{"num_attention_heads": 6, "num_key_value_heads": 1, "init_std_qkv": 0.0281, "init_std_up": 0.0281, "lr_head": 0.00351}
MLP neurons of a small language model. Each row is named by its layer, matrix (gate and up: input weights) and neuron, and shows model dimensions 320-383. Each number is 128 + 24 x the weight over its row's rms, rounded and kept within 0 to 255. A neuron's up and down rows have the sign that makes its largest values positive.
Before each neuron's rows, "fires on" lists the tokens most often at its 100 highest values on Wikipedia text that the model never trained on.

fires on: "in ", "| ", "is ", "′", "board ", "; "
L10.gate683 [ 93 161 100 172 139 136 132  61 140  52 127 138 119 129 129 125 116 151 120 121  92 119 142 127 141 117  69 141 122 168 132  98 152 114 122 112 185 117 123  88 114 121 140 164 116 121 116 161 123  90 121 126 140  88 117 129 110 153 133 130  93 124 148 137]
L10.up683 [147 152 134 132 110 139 110 137 131 125 141 140  92 149 121 151  86 119 160 105 126 111  99 132 147 131 102 137  63 136  91 113 170 118 133 155  86 160 148 138 121  91 164 121 137 129 138 100 120 129  78 129 116 116 103 151  75 132 136 140 139 127 133 137]

fires on: "I ", "s ", ":", "of ", "m ", "in "
L8.gate1081 [124 119  95 126 123 165 135 153 122  88 172 104  95 175 174 133 107 160 144 128  91 129 192 107 116 102 146 129 158 160 121  92 111 143 111  97 111 126 156 153 110 158 143 141 122 147 136 154 101 152 112 136 140 141 134  93 180 122 102 139 134 118 140 133]
L8.up1081 [ 91 120 138 128 129 131 155 180 174 101 132 163 162 108 102 142 110 161 127 131  78 133 160 146 126 104 105 143 138 153 107 142 140 145  80 122 180 150 139 141 149 105 143 132 121 138 111  99 172 114  94 136 169 145  85 162 113  88 127 120 106 104 137 146]

fires on: "to ", "old ", "one ", "on ", "in ", "as "
L4.gate239 [144 109 117 128 170 136 129 121 111 138 108 169 104 154  99 123 121 160 132 129 110  59 114 132 205 157  99 131 146 140  79 126 168 169 157 149 121 158 168 123 110 141  99 176 123 141  91 161 124 114 182 159 179  95 122 123 123 103 146  98 148 115 117  94]
L4.up239 [128 145 137 134 117 158 109 149  65 157 122 145 108  94 127 126 115 162 109 110 102 160 140 142 129 140 124 119  92 117  90 147 161 138 140 150  65 148 158 110 130 130 111 169 128 115 170 162 151  95 152 138  94 123  89  96 109 113 124 147 134 137  67 141]

fires on: "ud", "sur", "Sur", "her", "Sand"
L8.gate0 [111 139  72 126 115 195 124 109  93 137 108  96 130 137  99 104 156 110 124 126  68 146 102 115 110 156 157 132 139 156 122 103 170 150 134 137 113 113 110  98 132  79  67 130 117 129 127 143 129  88 116 134 134 139 151 113 126 183  95 153 123 122 137 104]
L8.up0 [122 141 125 143 102 157 169 129  88 139 107 110 108 177  67  70 138 131 122 128 114 154 116 132 113 159 161 183 144 161 141 102 142 143 143 134 114 107 150 126 108 137 106 165  98 116 119 123 123  83 113 140 113 110 195  87 155 174 103 135 128  88 128 147]

fires on: "we", "sur", "ep ", "Sur", "ing ", "Laur"
L3.gate454 [ 85 154  97 107 110 122 131 154 105 107 128 154 101 139 125 121 169 134 159 141 128 136 117 104 140 156  97 134 114 103 129 116 123 132  91 140 134 107  94 126 149  95 121 138 171 140 113 140 135 151 152 128 136 138 106 136 167 131 136 147 113 127 108 111]
L3.up454 [113 149 142 126 128 148 122 129 128 123 154 139 142 138 104 138 123 106 115 113  69 129 129 127  99 137 128 153 141 134 138 127  97 146 164 106 135 136 149 124 116  93 100 136 124 141  88 127 127 127 103 137 145  90 188 114 162 147 114 145 143 116  90 123]

fires on: "the ", "won ", "in ", "| ", "to ", "of "
L10.gate474 [119 122  94 148 132 120 103 100 106 101 131  93 126  95 125 124 100 132 133  83 111 120  90  34  75 125 170 143 156 148 132  93 119 141 136 128 172 134 135 149 115 149 113 117  85 146 108 141 105 132 118 142 110 133 121 196 102 122  91 103 130 137 130 164]
L10.up474 [176  96 131 129 140 126 105 117  99 129 153  65 109 111 116 105 134 114 181 110  71 108 165 131 107 150 117 156 112 163 135 163 108 153 129 143 144 158 136 102 121 170 118 161 145  96  89 138 138 126 146 131 141 156 117  50 138 131  91 121 175 141 120 155]

fires on: ", ", "of ", "able ", "activ"
L8.gate725 [113 137 129 137 107 111 100  92 132 156 136 136  88 113 112 101  92 157 138 120 153 119 143 148 113 147 105 114 106 140 157 149 109 153 108 125 109 158 148 145 121 144 114 141 134 101 170 127 136 112 114 114 159 157 143 132 112 114 141 108 163  87 126 122]
L8.up725 [160 147  93 119 117 134 137 132 129 101 101 132 108 147 159 125 116  86 122 147  95 142 190 150 108 128  93 115 135 113 135 128 150 157 134 119 116 143 141 128 154 119 136  93 141 148 128 101 160  88  98 102 106 137 154 112  97 159 140  82 108 113 143 169]

fires on: ", ", "e ", "of ", "was ", "P ", "\n"
L8.gate839 [109 109 142  97  80 135 108 135 135 168 136 135  94 139  94 150 124 124 123 100 175 142  94 138 119 120 115 109  97 159 161 134 107  87 107 109 143 144 151 181 112 126 114 131 152 135 115 129 134 173 115  99 162 142 135 135 128 123 149  89 137 121 156 118]
L8.up839 [168 102 145 107 127 162 126  73  68 129 125 118 113 121 115  88 121 128 130 108  97 119 170 145 128 104 120  95 136 117 132  91 174 137 161 123 132 125 134  92 120  94 118  81 140 100 182  95 140 113 106 136 123 156 139 126 120 164 113 133 148 144 130 108]

fires on: "of ", "\n", "h", ", "
L10.gate248 [142 132 122 163 102 101 111  85 126 179 154  99 105 104 120 107 105 111 133  99 149 166 150 121  96 143 114 115 127 101 139 139 156 136 142  69 139 114  91 143 140 138 115 121 114  96 177 135 126  98 144 115 146 151 163 133 112  99 120 109 157  89  99  94]
L10.up248 [114 146 123 127 119 120 151 138 143 161 132 122 159 143 110 122 127  98  79 156  97 139 135 141 125  97  84 125 167 108 141 144 105 122 104 113 136 167 157 141 135 126 137  89 145 126 141 113 147 135  94 135 103 110 139 157 125 143 129 109 150 119 135 143]

fires on: "I ", "s ", "m ", "We ", "d ", "? "
L8.gate691 [125 139  90 138 128 149 128 134 145 118 157 160 125 136 137 114 111 176 129 115 102 170 160 153 120 144 134 141 153 119 107 122  94 142  94 100 136 137 144 138 134  94 103 113 147 112 131 139 137 164 112 125 160 132 155 117 179 155 125 126 108  75 168 193]
L8.up691 [124  96 113 117 130 148 122 171 124  99 135 139 107  88 135 149 150 124 111 137 134  84 167 142 104 106 140 169 133 125 132 129 160 142  79  96 139 139 175 140 109  74 142  95 104 121 122 152 158 142 151  87 153 151 150 128 148  97 110 154  83 134 144 152]

fires on: "°", "′", "to ", "in ", "of "
L10.gate868 [ 99  92 145 151 127 155 118 104  94 152 123 178 156 136  90 108 145 127 126 107 164 132 118 127 131 127 142 106 141 152  83 121 151 104 122 126  88 105 198 138 149 180 145 149  95 112  89 134 102 115 126 190 156 131 120 116 101 101 111 153 139 118 110 118]
L10.up868 [104 114 124 108 182 131 133 110 137 109 154 141 167 142 137 115 108 129 147 141 129 122 175  89 133 148 119 121 103 162 120 131 139  95 114  95 168 136 115 157 143 126 103 110 118 108 130 113 119 119 185  98 147 125 154 125  82 138 126 117 135 132 112 134]

fires on: "I ", "ents", "II ", ",", "We ", "Georg"
L4.gate65 [179  55 127 120 146 134 129 118 125 100 154 124  96 128 123 141 100 142 135 145 132 162 134 140  78 159 107 116 109 134 129 157  91 106 135 147 135 137 123  87 177  79 145  65 116 113 141 128 108 133 123  77 161 156 190 137 171  90 137 151 113 117  93 143]
L4.up65 [142 129 124 141 109 157 122 161 170  91 146 129 124 135 132 136 131 148 158  87 140  92 152 150 171 116 123 143 159 155 132 156 160 155  98  89  87 142 109 137 131 100 144 116 117 195  93 135 106 129 109 119 103 137 124 109 160 117 121 100 120 163 128 154]

fires on: "int", "art", "part", "ade", "open", "office "
L3.gate1055 [155 155 125 101 127 137 111 132  93 166 157 149 159 168 136  93 106 155 104 109 122  80 119 133  99 122 123  64  94 108 127 171 120 144 136 117 128 145 125  92  99 140  86 117 121  64 153 169 129 151 117  89 111 135 160 138 103 128 114 128 134  93 100 139]
L3.up1055 [169 129 107 168  86 148 135  88 142 131 146 107 120 121 114 120  90 170 165  94 143 150 144 121 137 180 138 131 146 139 137  91  61 128 125 140 127 154 141  75  99  86 142 161 101 110 136 135 132 110 132 156 150 146 127 131 118  99  96 123  77 123 175 147]

fires on: "son", "ar ", "star", "end", "re"
L3.gate788 [ 92 128 146 128 131 115 112 139 146 112 149 120 150 124 173 118  97 108 163 144 133 141 124 129 132  95 123  99 162 143 134 135 127 133 132 162 100 129  64 199 136 127 117 100 108 101  90 112 123 111  79 103 136 126  99  73 164 146 152 105  95 115 118 181]
L3.up788 [108 166 132 131 133 140  75 131 104 167 115 113  98 122  92  91  87 177 105 159  96 132 127 134 156 127 100 168 151 150 150 137 107 120 132 155 173 134 148 139  69  95 107 156 145 117 112 154 138 108 115 167  93  77 150 165  89 138 106 134 126 110 119 101]

fires on: "I ", ", ", "s ", "on ", "m "
L8.gate848 [116 139 102 131 140 155 112 140 129 127 132 142 149 130 143 126 114 185 126 119  72 109 172 157 113 111 122 162 170 163 118 111 128 133  99 139 109 134 137 160  93 126 156 141 114 101 123 139 119 125  93 138 169 124 151 134 136 128 126 123 127 125 150 141]
L8.up848 [126 142 103 126  92 109 163 148 150 103 154 172 106 127 133 171 134 146 142 149 113 123 185 161  81 139 107 203 138 110 146 180 110 146  59 144 111  98 112 132 155  85 120  94 131 109 119 123 180 143 143 114 131 132 114 135 124 130 121 145  65 112 160 127]

fires on: ", ", "1 ", "in ", "ed ", "based ", "of "
L8.gate1499 [109 116 146 121 120 159 125 139  83 112  98  82 108 153  89 147 126 106 116 122 125  94 117 102 143 123 115 158 131 158 159  96 105 154  83 118 142 127 128 105 110 153 186 141 141 109 113 120 141 136 135  82 158 138 101 132 153 109  95 107 132  90 126 100]
L8.up1499 [129  95 130 105 194 133 127 138 140 140  50 166 126 134 115 149 104 121 140 143 119 168 121 154 110 137 128 137 155 149  94  99 102 160  84  96 139  99 112 110 137 108 123 104  99 114 170  99 118 124 110 113 128 157 132 106 174 105 126  80 134 141  65  82]

fires on: "| ", "of ", ", ", "to ", ": ", "and "
L10.gate80 [108  66 110 158 145 108 156 113 105 153 125 122 155 101 148 124 147 116 145  97 124 136 109  92  86 144 129 108 122 140 129 147 121 115 184 123 143 152 128 152 130 118 135 137 101 102 106 156 140 118 164 124 154 163  56 160  76 110 155 102 131  92 140 144]
L10.up80 [105 128 151 151 120 133 132 116 130 112 136 104 147 121 106 113 147 111 138 137 127 164 150 183 144 122 150 116 102 141  97  97 124 121 139 101 135 152 112 125 123 134 144 115 122 124 105 121 186 142 134 153 148 128 129 109 115 154 132  92 138  79 130 172]

fires on: "of ", ", ", "for ", "bas"
L10.gate1009 [112 142 105 114  95 137 153 158 128 127 150  54 100 138  90 135 115 126  82 114 174 110 133 132 128 144  85  95  90 148 150  68 120 145 115 138 118 151 159 113 109  80 161 139 117 130 135 148 137 113 152 102 142 129 117 176 116 114 100 111  97 108 140 101]
L10.up1009 [150 118 120 111 133 105 170 159 132 142 184 147 107  99 122 110 130 122 119 118 102 148 162 119  99 126 106 160 172 132 132 112 104 110 141  87 106 134 135  99 136 107 118 130 127 107 158 130 160  86 159 159 143  96 121 134 156 108 139  60 150 105 134 141]

fires on: "in ", "\n\n", "is ", "16 ", "on ", "as "
L10.gate1448 [138 130 118 149 181 144 135 157 120  85 101 154 150 139 165  73  80 144  71 102  86 161 141 152 149 187  97 117 176 105 135 106 133 147 160 129 130 111 126 141 150 126 112 138 135 143  98 134 149 142 155 146 161 140 134 112 154 132 166 126  99 134 144 146]
L10.up1448 [199 145 137  90 126 193 127 100 125  84 138 133 124 121 111 174 131 109 118 148 108 119 126 159 135 134 158 101 104 126 116 132 192 134 134 134 111 120 188 166 117 142 161 141 135  96 135  89 120 135 141 115  83 125 108 152 122 160 164 128 118 109  88 129]

fires on: "pro", "cont", "expl", "— ", "disc", "("
L8.gate1322 [159 142 134 117 150 126 113 140 134 151  82 110 135 146 164 158 142 145 168 137 143 162 100 146 131 110 136 133 120 138 107 130 127 134  88  90 140 155 105 154  99 145 209 179 125 128 138 134 110 180 126 135 143 115 119  76 137 116 121 125 146 121 114 104]
L8.up1322 [143 141 134 173 114 132 120 147 153 182 105 140 151 135  99 104 118 146 111 145 134 163 115 148 136 125 143  93 108 105 185 122 110  86 111  92 145 129 108 119  97 127 122 123 124 143 106 161 144 161 154 121 138 118 132 127 151 116 125 120 116 128  76 121]

fires on: ".", "inv", "is ", "- ", "first "
L10.gate991 [136 125 146 134 124 112 115 106 126  93 146 132 113 186 126 107 120 110 113 125 116 145 105 201 142 175 141 145  98 112 127 130 163 155 161 106 126  96 129 128  62  76 145 156 125 109 167 104 133 116 100 129 124 136 156 111 168 162 173 142  77 150 143 130]
L10.up991 [174 138 125 137  85 182 130 115 127 113 125 162 105 123 152 147  91 129  79 133  77 128 140 141 124 132 117 145 138 137 138  84 132 170 136  90 158 132 122 141 153 147 100 115 138 123 150 157 106 133 117 104 109 188  87 116 121 160 111 132 147 145 157 170]